From a checkpoint of a small transformer trained on Wikipedia: MLP 2368 SwiGLU, 130M parameters.
MLP neurons of a small language model. Each row is named by its layer, matrix (gate and up: input weights) and neuron, and shows model dimensions 378-441. Each number is 50 + 12 x the weight over its row's rms, rounded and kept within 0 to 99. A neuron's up and down rows have the sign that makes its largest values positive.
A block is one neuron, or neurons of one layer that tend to fire together. After each block is what it responds to, as a language model described it from the Wikipedia text at the highest values.

L3.gate2036:52 47 37 53 62 46 41 59 62 58 46 49 22 49 42 64 46 51 64 37 63 42 61 44 42 54 64 67 40 59 30 43 46 60 60 37 45 49 66 40 60 63 54 58 47 46 45 41 62 39 36 49 53 57 33 32 64 31 41 42 18 49 39 72
L3.up2036:46 39 57 63 45 49 48 49 42 34 55 46 37 41 42 67 38 41 53 63 58 51 43 96 24 39 54 62 52 61 46 32 60 54 62 42 49 33 63 56 50 35 43 51 50 56 38 56 31 67 50 51 55 23 46 63 39 43 67 61 57 55 64 47
Word-internal apostrophe

L6.gate73:50 43 52 49 58 42 44 41 51 50 46 67 63 42 55 65 78 64 48 39 50 50 40 33 47 13 36 37 47 51 51 29 63 55 52 44 75 47 50 49 47 29 38 38 31 41 36 58 34 29 60 77 65 57 69 33 45 21 43 54 61 51 46 59
L6.up73:48 51 48 66 37 52 45 56 35 66 58 55 36 40 47 58 64 64 51 66 67 39 49 53 40 53 51 52 40 64 56 50 30 57 58 24 78 54 56 44 49 48 48 47 35 69 35 50 37 18 31 51 60 43 42 56 40 45 42 65 54 21 54 58
L6.gate138:46 44 45 36 50 46 68 35 63 47 55 61 70 39 39 54 40 63 68 43 49 34 60 49 51 54 54 57 33 40 45 54 53 51 58 62 55 37 61 34 75 83 55 38 46 35 58 36 63 46 36 56 39 48 60 34 53 48 57 40 39 33 50 39
L6.up138:50 49 36 42 43 52 65 45 48 46 54 40 40 44 61 50 47 47 50 30 34 47 60 47 40 26 51 51 53 66 45 67 70 61 63 53 59 60 60 39 65 52 52 47 52 37 49 54 60 37 53 58 75 51 79 48 54 39 38 58 26 30 61 61
L6.gate412:48 50 72 72 61 58 42 40 62 44 48 47 47 68 55 40 50 53 56 61 65 59 35 66 58 63 77 50 56 50 53 42 37 36 54 68 60 48 59 64 64 66 61 50 71 76 72 42 49 41 39 41 60 66 59 42 37 51 45 59 59 39 48 56
L6.up412:66 53 49 71 52 40 42 48 55 54 56 53 58 27 43 52 59 50 60 45 44 56 39 50 79 73 68 30 57 59 39 37 30 53 46 60 61 42 43 58 37 31 67 58 45 61 28 47 59 40 64 44 50 57 36 61 62 49 77 43 61 47 47 45
L6.gate505:46 54 35 36 54 43 34 33 41 41 44 41 38 30 41 61 33 48 45 74 65 45 63 52 30 76 51 51 37 47 40 63 59 56 73 38 54 46 55 43 62 59 48 56 55 51 51 15 35 44 58 70 51 64 44 67 48 35 30 55 49 61 73 45
L6.up505:56 48 43 61 57 46 36 58 48 44 68 50 37 47 64 63 46 62 43 70 64 44 41 36 42 77 53 60 53 62 48 62 58 63 67 41 46 52 36 57 53 61 41 29 52 60 50 58 39 25 55 48 33 32 37 57 41 66 37 44 56 51 49 37
L6.gate740:73 36 42 41 51 48 31 60 40 61 53 48 43 39 48 45 40 50 63 37 64 36 63 47 37 55 48 26 42 42 54 53 34 53 67 37 41 47 69 36 52 48 62 41 36 46 36 50 41 46 60 65 54 81 45 67 61 39 58 58 34 53 53 60
L6.up740:46 69 47 59 43 39 37 29 38 49 55 35 29 51 18 46 27 56 45 47 37 38 71 44 35 52 68 32 45 42 57 29 58 54 65 46 39 40 32 49 66 39 54 55 47 58 54 64 45 46 51 48 39 62 57 65 73 41 64 61 67 49 37 62
L6.gate862:38 70 57 62 53 45 41 38 49 72 45 35 39 50 36 51 46 56 44 24 66 41 54 57 52 34 32 47 38 42 44 60 35 48 64 45 55 65 53 65 56 47 56 26 49 72 43 53 36 43 59 56 39 55 58 41 86 61 63 55 41 42 51 60
L6.up862:49 42 53 50 51 67 43 39 54 66 53 45 53 44 44 57 56 66 60 48 40 28 49 65 58 55 59 61 63 72 23 53 45 64 75 47 59 36 41 37 60 57 55 50 59 40 37 45 70 49 40 67 38 46 43 52 52 30 56 24 69 66 61 62
L6.gate1302:57 38 46 35 42 49 49 60 51 45 70 32 53 42 38 43 37 50 55 48 53 39 39 45 63 45 45 63 34 49 48 51 39 49 63 52 47 60 54 51 44 53 52 38 35 65 72 46 57 64 50 89 37 55 53 70 36 44 71 29 34 44 35 46
L6.up1302:55 45 39 43 73 51 45 58 51 45 61 50 49 33 61 50 41 70 51 63 37 38 51 63 35 52 35 63 47 42 69 50 44 57 67 43 45 58 62 56 68 58 54 41 52 54 23 50 52 41 62 49 72 56 39 55 27 63 60 46 28 41 45 51
L6.gate1358:56 42 50 37 57 45 40 47 57 46 47 45 68 48 44 60 43 33 50 26 56 42 52 34 58 51 40 29 54 45 39 38 67 33 39 58 36 30 70 53 61 58 62 55 67 60 59 27 58 33 39 33 42 29 42 66 59 45 71 66 29 45 48 60
L6.up1358:64 46 63 52 49 61 54 54 41 62 35 69 47 55 42 56 44 61 36 46 78 62 54 40 48 65 37 44 51 51 46 37 46 52 36 68 37 59 61 66 52 47 49 62 43 41 45 69 36 38 46 34 45 39 54 65 69 52 60 41 33 63 70 44
L6.gate1411:70 31 49 71 47 69 64 54 56 40 51 24 63 42 53 50 65 63 51 09 60 44 36 42 38 77 68 48 45 49 37 57 47 42 45 50 43 41 62 58 68 56 35 24 53 58 20 75 38 22 67 62 36 29 52 48 51 36 77 51 45 75 71 59
L6.up1411:56 30 49 68 37 66 70 49 57 55 41 41 61 48 51 78 44 58 56 44 41 31 59 55 50 66 50 66 45 41 51 43 53 27 38 60 53 57 45 52 54 21 61 51 39 45 29 45 53 29 54 57 60 42 49 54 46 44 66 50 46 39 73 69
L6.gate1418:50 65 55 42 57 42 45 67 56 51 46 54 47 62 56 72 48 48 59 49 63 48 53 72 51 64 64 45 44 67 64 43 57 61 36 54 30 42 52 45 59 58 45 39 42 57 45 52 31 69 51 70 21 46 73 57 40 47 78 43 49 26 56 51
L6.up1418:52 47 44 33 44 47 47 55 52 43 60 41 53 40 27 73 56 37 51 41 66 64 58 75 62 51 49 55 56 36 43 64 39 50 52 19 63 41 60 66 60 50 54 32 59 80 63 57 33 49 37 59 49 24 50 51 45 37 48 38 39 33 47 54
L6.gate1496:47 29 66 49 52 47 39 47 58 52 40 32 76 54 50 44 47 22 64 30 48 29 50 42 47 31 46 45 42 59 14 66 38 35 53 60 55 39 43 51 32 58 65 51 29 68 45 37 36 47 51 57 54 76 35 71 57 62 56 63 57 50 51 37
L6.up1496:62 59 70 37 82 46 50 48 45 52 50 34 82 63 61 44 68 28 36 42 49 55 63 46 42 61 52 50 46 42 39 64 57 47 55 66 55 30 54 52 20 69 24 64 69 28 41 58 57 46 39 55 45 44 36 53 54 76 52 55 46 44 51 54
L6.gate1663:48 66 60 59 54 50 47 22 44 40 61 60 55 66 60 46 62 74 53 63 66 52 55 59 60 70 50 27 35 48 65 55 66 47 68 55 76 44 42 66 46 46 65 57 68 37 48 54 30 50 44 59 46 37 65 44 53 36 49 56 44 52 55 32
L6.up1663:45 51 43 46 43 40 29 38 45 51 29 42 59 45 68 42 19 72 67 37 65 66 66 43 33 70 42 37 31 15 31 36 65 46 39 52 62 53 41 51 56 35 52 51 69 30 45 55 43 49 48 74 65 56 31 39 48 54 55 69 29 41 57 48
L6.gate1912:52 37 45 72 51 57 45 46 47 53 48 72 59 67 60 50 49 35 54 53 40 39 36 48 60 48 56 39 33 59 58 55 53 70 44 32 21 40 61 44 63 50 57 53 53 52 52 64 40 45 45 60 59 74 48 50 78 37 39 52 41 64 55 58
L6.up1912:60 57 53 61 32 45 48 58 37 54 42 65 56 64 47 50 40 74 37 48 49 46 61 46 56 51 57 50 67 56 51 52 47 57 30 52 58 64 52 35 65 51 28 45 64 70 29 43 63 45 62 52 56 57 47 47 71 39 56 49 29 29 61 55
L6.gate1922:58 60 32 67 48 62 37 48 29 63 43 35 64 51 24 47 45 45 54 54 26 42 59 41 38 56 36 39 55 55 75 52 42 63 58 40 57 48 44 43 39 54 51 44 47 62 47 59 48 53 48 89 59 41 65 54 69 45 43 58 46 62 64 50
L6.up1922:44 47 35 69 42 61 57 46 59 48 57 56 46 48 61 62 72 56 50 37 55 76 53 56 59 39 56 52 57 40 44 55 54 56 57 47 47 49 57 57 49 52 42 32 50 53 31 56 63 52 43 43 44 62 65 49 45 44 43 46 55 41 32 52
L6.gate2158:75 28 26 72 56 68 56 56 51 59 38 59 53 31 48 57 71 43 57 33 15 32 52 49 59 38 49 23 42 38 51 40 49 73 59 41 49 52 49 42 35 38 43 48 48 44 53 44 39 49 47 51 66 49 34 57 62 37 36 39 34 37 61 38
L6.up2158:53 71 54 58 71 59 50 62 55 31 52 37 47 60 47 81 70 29 76 76 52 38 35 37 56 66 58 39 64 51 49 57 65 57 51 38 53 58 63 51 56 57 44 77 63 47 55 49 60 56 48 41 54 53 39 45 43 38 66 67 40 55 50 52
L6.gate2285:40 39 42 40 53 47 49 51 50 36 62 35 61 59 30 76 47 20 51 66 71 81 47 74 43 62 47 49 45 53 48 46 53 64 59 48 48 61 54 50 46 43 39 72 69 52 42 38 48 26 49 49 48 65 63 41 62 40 44 42 43 45 63 39
L6.up2285:54 42 45 27 46 25 47 48 50 57 70 38 47 50 61 40 72 54 45 40 58 42 54 32 65 42 57 55 30 50 60 42 45 42 66 47 63 47 73 56 66 50 54 41 32 39 46 63 43 65 68 57 44 38 51 47 60 71 58 45 41 39 44 47
Possessive apostrophe

L3.gate1316:32 32 60 28 59 51 64 41 38 53 25 48 59 66 45 60 56 52 42 55 44 65 54 38 52 58 68 40 63 38 55 28 40 48 56 36 62 64 57 27 62 58 55 46 54 62 41 52 61 49 52 57 43 51 59 62 58 41 46 50 53 55 53 50
L3.up1316:49 52 47 40 82 60 65 32 59 49 40 66 59 54 54 52 52 60 39 63 67 46 51 33 50 85 52 41 44 58 47 51 28 37 55 45 45 54 46 41 34 59 78 32 69 47 55 51 51 65 49 54 60 45 57 50 47 50 52 59 51 52 37 47
Music chart vocabulary

L6.gate199:36 54 69 35 61 55 55 44 44 39 46 61 79 68 38 70 75 34 54 56 39 30 65 56 66 60 68 71 60 52 48 26 55 43 57 57 58 55 45 30 53 66 38 57 45 70 59 48 58 48 77 41 69 33 32 28 38 50 48 38 42 39 47 27
L6.up199:37 60 59 35 39 38 62 39 71 47 57 61 60 71 40 50 48 46 59 51 69 52 60 77 47 74 51 41 63 46 46 50 58 49 45 31 59 50 36 44 76 63 39 71 34 52 46 46 58 62 53 52 49 53 25 28 40 56 61 33 43 40 60 44
L6.gate227:57 37 59 57 56 48 44 27 41 69 46 58 66 69 39 47 75 55 43 43 56 49 28 55 57 41 53 32 45 75 41 71 52 51 46 31 54 55 67 44 69 73 38 45 48 60 52 15 37 65 49 47 55 56 50 40 42 49 67 44 56 52 50 61
L6.up227:57 27 26 31 39 64 20 47 47 55 27 52 45 51 43 46 59 43 56 50 47 59 54 48 38 52 43 38 51 52 64 46 47 56 49 57 72 68 40 45 70 72 49 47 47 56 46 43 46 58 50 61 26 74 77 40 58 49 56 63 49 38 58 51
L6.gate389:36 37 55 38 39 43 70 46 44 52 46 36 67 49 44 76 60 61 53 30 46 59 52 38 47 63 69 35 49 47 51 64 61 65 57 70 25 57 61 44 47 59 39 53 54 57 44 33 74 72 39 52 37 59 43 48 51 65 61 77 40 33 59 37
L6.up389:68 59 46 59 55 43 74 72 39 60 47 55 43 33 65 48 39 72 51 48 46 62 53 51 53 49 53 59 44 75 53 33 65 44 36 39 48 57 37 33 57 58 50 40 40 45 51 53 67 73 46 42 30 44 54 41 33 50 69 36 48 41 61 52
L6.gate392:65 57 34 40 72 44 72 32 60 38 21 53 40 58 33 71 35 40 41 40 48 50 67 55 61 35 46 70 51 73 62 61 50 58 51 61 31 49 27 52 87 52 49 24 16 63 64 50 69 78 57 59 57 49 50 76 25 47 67 64 45 58 57 67
L6.up392:40 41 60 50 46 53 46 24 50 37 58 51 40 55 39 38 45 40 44 54 44 45 51 46 44 56 53 36 41 24 73 60 48 54 52 35 65 41 30 63 58 58 49 54 55 43 37 43 63 73 54 57 48 50 59 62 37 64 49 54 64 51 35 50
L6.gate649:30 32 52 44 37 40 63 52 33 46 42 42 48 38 60 52 60 51 65 57 39 47 44 49 57 50 49 63 49 54 69 51 36 61 59 55 40 36 47 61 48 44 51 47 49 48 61 63 56 66 43 65 54 50 52 53 64 49 66 65 60 57 44 50
L6.up649:41 31 35 58 50 40 63 34 37 43 36 51 51 51 31 54 57 63 54 67 39 48 49 73 63 45 49 61 42 64 44 76 40 35 29 73 52 59 29 49 58 48 46 50 57 23 52 54 49 62 45 70 62 55 38 39 56 58 69 43 38 46 48 41
L6.gate687:51 57 51 58 57 81 36 34 48 59 65 52 91 38 55 42 19 55 58 65 41 61 50 54 68 50 68 54 46 38 34 42 65 58 42 65 55 64 54 65 37 57 58 64 37 62 37 35 45 47 54 57 51 41 46 41 68 50 70 43 50 54 58 30
L6.up687:48 41 71 48 52 70 42 28 20 66 38 51 80 56 47 47 38 46 55 65 39 50 50 51 60 57 55 62 58 60 24 39 73 44 53 53 63 45 20 57 53 42 60 42 50 48 34 43 48 67 73 49 51 44 45 26 45 50 45 30 34 46 56 45
L6.gate768:48 63 41 48 39 37 67 47 46 65 61 40 43 64 47 51 69 29 44 39 54 41 50 54 39 41 77 57 61 47 45 47 50 42 39 49 67 51 55 64 64 28 68 20 58 42 46 64 48 55 74 51 21 39 64 22 60 64 62 44 51 39 37 47
L6.up768:48 41 61 65 25 66 35 33 50 56 28 65 48 56 53 41 56 44 48 59 53 59 62 44 31 45 64 36 40 56 63 44 41 62 42 46 55 54 43 50 44 55 51 54 64 39 70 53 34 42 63 63 46 45 63 42 39 63 49 63 58 67 48 53
L6.gate975:56 54 58 40 52 67 50 56 46 73 61 57 39 69 43 44 47 49 54 61 47 52 33 50 38 61 43 42 57 44 59 44 34 52 42 43 60 36 86 35 65 48 52 79 71 64 50 36 49 55 52 51 54 59 65 56 59 58 39 56 50 47 38 59
L6.up975:30 24 31 47 30 57 34 53 28 44 48 47 26 61 54 58 56 56 42 67 36 32 58 52 35 84 51 36 48 39 55 34 55 59 47 47 44 44 60 46 26 51 54 43 35 44 44 51 72 61 51 19 35 50 60 31 65 55 53 51 49 31 55 66
L6.gate1375:41 70 49 44 34 36 22 57 53 59 45 50 42 39 39 40 64 32 47 44 56 54 45 49 47 61 50 51 42 55 38 62 38 54 36 46 51 75 56 54 60 58 35 55 44 46 23 56 66 53 48 51 53 48 30 33 74 54 50 47 46 48 43 44
L6.up1375:54 34 50 46 41 51 46 46 45 66 22 64 48 50 61 48 67 36 48 26 38 59 46 55 76 33 53 61 33 54 60 44 50 48 42 50 53 45 60 41 49 35 40 20 62 42 69 36 62 55 65 58 50 50 34 44 57 46 53 51 33 52 54 59
L6.gate1804:44 16 47 48 50 49 39 51 73 56 39 42 46 70 42 29 43 33 44 42 44 59 39 36 51 48 52 66 70 58 47 42 61 40 51 41 56 37 64 62 53 45 51 51 49 53 63 30 55 47 59 52 28 30 58 35 52 38 46 53 44 52 60 59
L6.up1804:58 47 70 41 55 55 60 44 63 47 50 46 48 27 71 58 51 62 48 48 65 56 49 44 53 62 36 43 48 29 48 63 69 75 59 48 37 50 42 25 36 58 67 59 56 29 20 47 54 56 65 51 58 48 53 60 57 62 38 62 66 48 47 44
L6.gate1873:40 50 36 49 34 38 67 47 62 57 46 43 60 71 68 37 62 41 63 56 45 43 52 40 72 59 61 59 50 47 35 44 32 45 58 28 72 59 72 56 56 61 50 45 41 54 52 45 51 58 59 51 49 61 42 25 36 48 53 69 19 57 59 22
L6.up1873:38 46 21 66 49 56 57 61 36 34 49 37 42 54 72 41 49 62 14 47 28 42 44 68 60 50 72 31 54 33 31 35 52 60 40 50 35 73 33 62 29 51 48 37 59 42 30 48 58 41 52 41 38 35 43 59 50 36 63 57 47 39 71 42
L6.gate1972:58 48 59 62 39 55 56 21 54 37 33 43 58 50 45 53 59 46 61 64 31 39 58 80 42 47 39 63 39 82 56 51 47 57 26 41 60 29 56 49 72 72 64 50 40 74 79 68 53 72 31 58 43 60 54 38 52 48 64 45 34 26 24 30
L6.up1972:56 55 60 48 35 40 72 62 54 43 40 39 41 60 43 50 63 63 60 67 35 25 60 73 58 54 43 61 42 42 44 55 37 52 56 61 18 68 50 48 65 46 61 43 42 51 61 80 53 61 44 59 59 64 83 40 55 56 54 40 39 52 46 39
L6.gate2047:39 42 40 42 55 78 35 54 47 44 23 46 52 45 39 52 35 52 62 60 62 58 56 59 79 65 54 42 73 71 52 60 44 37 28 43 23 28 59 45 44 40 59 43 45 30 47 31 32 54 51 34 41 54 37 58 49 41 56 64 67 54 66 52
L6.up2047:67 46 43 37 54 51 83 60 57 54 50 45 61 46 95 52 52 37 55 53 62 57 59 49 27 25 64 45 50 47 51 50 63 42 63 63 65 56 48 45 38 45 53 47 69 34 27 44 52 63 52 53 37 51 50 45 49 57 60 46 39 50 54 50
L6.gate2064:36 51 63 36 58 45 47 60 73 61 48 48 74 51 66 40 51 59 64 61 54 41 53 46 63 70 64 53 26 50 44 52 51 50 67 51 43 42 53 67 65 52 64 79 46 75 47 78 29 78 51 46 47 59 34 57 67 49 69 49 51 47 14 46
L6.up2064:56 66 27 43 35 46 61 40 47 47 42 30 50 43 56 61 53 62 59 54 47 47 35 52 65 53 49 41 49 53 26 63 64 47 32 59 33 38 52 64 50 62 63 53 43 67 59 55 52 66 51 67 46 46 45 65 56 42 62 52 69 36 52 52
L6.gate2092:53 35 73 48 35 51 56 41 61 44 49 42 59 69 79 52 51 46 58 54 66 57 37 45 37 43 46 41 67 53 40 60 57 52 57 46 37 45 45 48 56 44 28 73 38 51 54 33 52 63 43 80 35 46 51 49 51 49 54 49 59 44 58 30
L6.up2092:29 51 44 53 77 50 51 48 75 23 43 56 46 58 50 57 46 30 15 46 54 58 64 26 46 33 65 46 76 68 55 42 44 64 55 59 47 63 61 87 55 66 58 57 57 51 56 65 57 33 54 46 53 36 61 42 53 37 72 56 63 44 59 56
L6.gate2192:41 60 68 68 20 69 64 42 75 58 45 45 27 53 66 42 61 49 61 59 60 40 57 61 44 73 50 58 45 40 57 47 48 32 34 44 45 56 68 50 63 62 45 36 58 50 59 31 49 56 54 61 50 48 58 19 66 50 75 34 55 57 65 33
L6.up2192:47 50 52 30 52 61 43 39 60 57 31 45 55 61 25 48 43 38 57 58 55 38 49 45 42 81 60 59 37 61 50 42 58 45 35 45 46 54 53 41 72 72 56 49 35 49 40 53 64 70 58 66 43 29 66 35 66 44 78 61 56 37 71 56
Music release vocabulary

L2.gate691:53 56 34 69 63 72 47 59 53 45 34 50 62 63 40 31 56 46 69 58 52 44 47 51 54 46 39 64 38 39 44 63 62 55 47 40 51 49 42 36 56 61 44 62 40 44 45 53 50 46 47 62 69 73 37 68 46 48 59 53 62 36 37 37
L2.up691:61 43 36 61 67 61 53 48 49 45 38 51 59 71 41 32 54 30 65 64 46 50 40 66 50 57 47 40 43 23 37 36 73 59 55 40 44 40 51 25 58 54 46 68 57 60 46 33 48 35 59 67 53 66 35 61 43 50 52 53 49 39 44 53
L2.gate1841:36 52 68 64 51 52 24 65 63 47 39 63 62 59 40 64 45 38 62 59 48 51 35 49 47 57 51 59 48 32 68 40 46 58 68 49 38 59 69 24 42 47 49 55 51 70 34 22 28 18 41 51 50 38 42 71 32 62 40 28 64 41 38 55
L2.up1841:61 54 58 55 64 84 30 46 52 40 39 49 69 63 51 62 34 53 42 52 60 61 28 54 56 63 41 44 33 35 68 31 33 76 62 47 42 48 48 36 50 45 47 48 58 61 47 41 29 41 35 48 65 48 47 64 48 77 58 41 55 41 38 50
L2.gate1902:49 62 45 51 69 45 23 52 51 43 43 46 55 56 60 63 43 65 56 48 55 57 51 55 48 49 30 36 34 45 51 68 62 55 49 39 57 75 59 41 47 71 47 61 61 57 56 35 68 40 44 74 59 51 42 56 28 31 34 30 51 44 48 63
L2.up1902:54 58 51 54 33 34 62 59 44 49 70 35 74 72 46 43 75 52 26 63 57 54 61 46 48 45 39 42 62 59 26 45 45 40 56 54 29 45 35 39 38 52 58 52 41 44 45 42 63 74 56 28 40 46 52 13 56 52 62 77 63 40 57 33
L2.gate2351:55 65 69 44 49 68 47 48 60 61 40 45 56 56 58 34 41 34 43 64 66 57 53 41 59 34 58 47 40 32 63 38 37 50 42 56 40 62 63 32 33 40 47 60 39 47 47 74 47 57 64 49 50 57 21 48 35 60 66 51 46 38 65 52
L2.up2351:51 71 35 40 26 22 60 48 65 35 54 40 63 60 39 52 67 60 18 65 57 65 31 48 39 20 56 57 60 52 24 50 52 31 50 48 44 50 73 48 59 38 63 53 31 35 39 65 43 48 51 50 83 54 34 51 41 58 82 69 35 45 49 47
Quotation mark punctuation

L2.gate188:37 69 45 60 32 49 51 46 76 60 22 51 65 40 60 46 61 64 58 56 49 42 47 60 42 41 65 39 47 39 44 43 48 44 31 34 66 53 49 41 51 76 38 58 39 45 49 54 61 28 61 69 26 51 52 47 65 30 68 46 48 34 46 30
L2.up188:52 66 44 55 44 56 80 41 77 47 24 38 58 43 47 50 61 53 76 40 53 74 56 78 61 39 53 57 42 52 57 50 58 55 38 35 66 59 45 38 59 62 28 61 39 38 48 44 47 48 65 59 38 32 46 41 58 42 65 41 58 29 48 52
L2.gate1170:22 49 45 41 42 58 72 36 40 60 45 64 71 45 46 46 66 52 56 50 55 42 48 45 48 66 57 44 41 44 54 40 49 57 52 35 17 51 49 36 33 40 51 56 39 56 54 43 58 55 51 39 50 62 56 37 23 62 64 49 56 51 44 40
L2.up1170:32 58 47 37 46 56 78 34 58 38 43 57 49 47 50 42 49 46 50 54 50 50 32 56 48 60 58 25 44 44 65 43 59 44 53 39 30 51 55 58 55 47 56 53 46 53 59 37 55 55 57 51 48 46 39 31 28 56 66 58 39 38 57 23
L2.gate1514:30 44 54 59 31 51 79 46 92 61 22 41 51 64 53 56 52 50 55 51 29 58 59 66 48 45 59 63 49 63 65 51 44 55 47 65 37 50 43 67 61 51 42 40 41 38 73 60 49 51 59 63 42 45 55 48 46 53 65 61 49 52 46 48
L2.up1514:37 48 56 70 18 46 74 48 66 66 42 60 52 57 46 67 61 55 51 35 42 49 51 56 45 54 54 58 64 45 50 53 30 64 57 38 39 59 62 61 53 67 51 60 39 37 49 64 56 61 50 68 44 51 63 42 56 57 61 66 55 48 59 38
L2.gate2050:38 53 62 35 63 60 84 56 49 42 64 77 51 38 59 42 36 50 60 74 46 67 45 69 15 44 58 41 43 40 40 35 63 57 60 27 45 31 66 69 33 48 61 59 46 40 59 35 45 35 53 43 51 58 57 42 43 48 44 45 60 47 48 44
L2.up2050:47 50 59 46 66 50 47 51 63 55 65 49 55 60 32 22 42 69 50 56 59 58 54 55 52 32 60 62 57 74 32 56 50 66 47 35 50 39 39 66 47 36 64 60 57 43 62 68 42 71 42 40 40 64 52 41 46 49 51 73 38 44 45 63
Music release vocabulary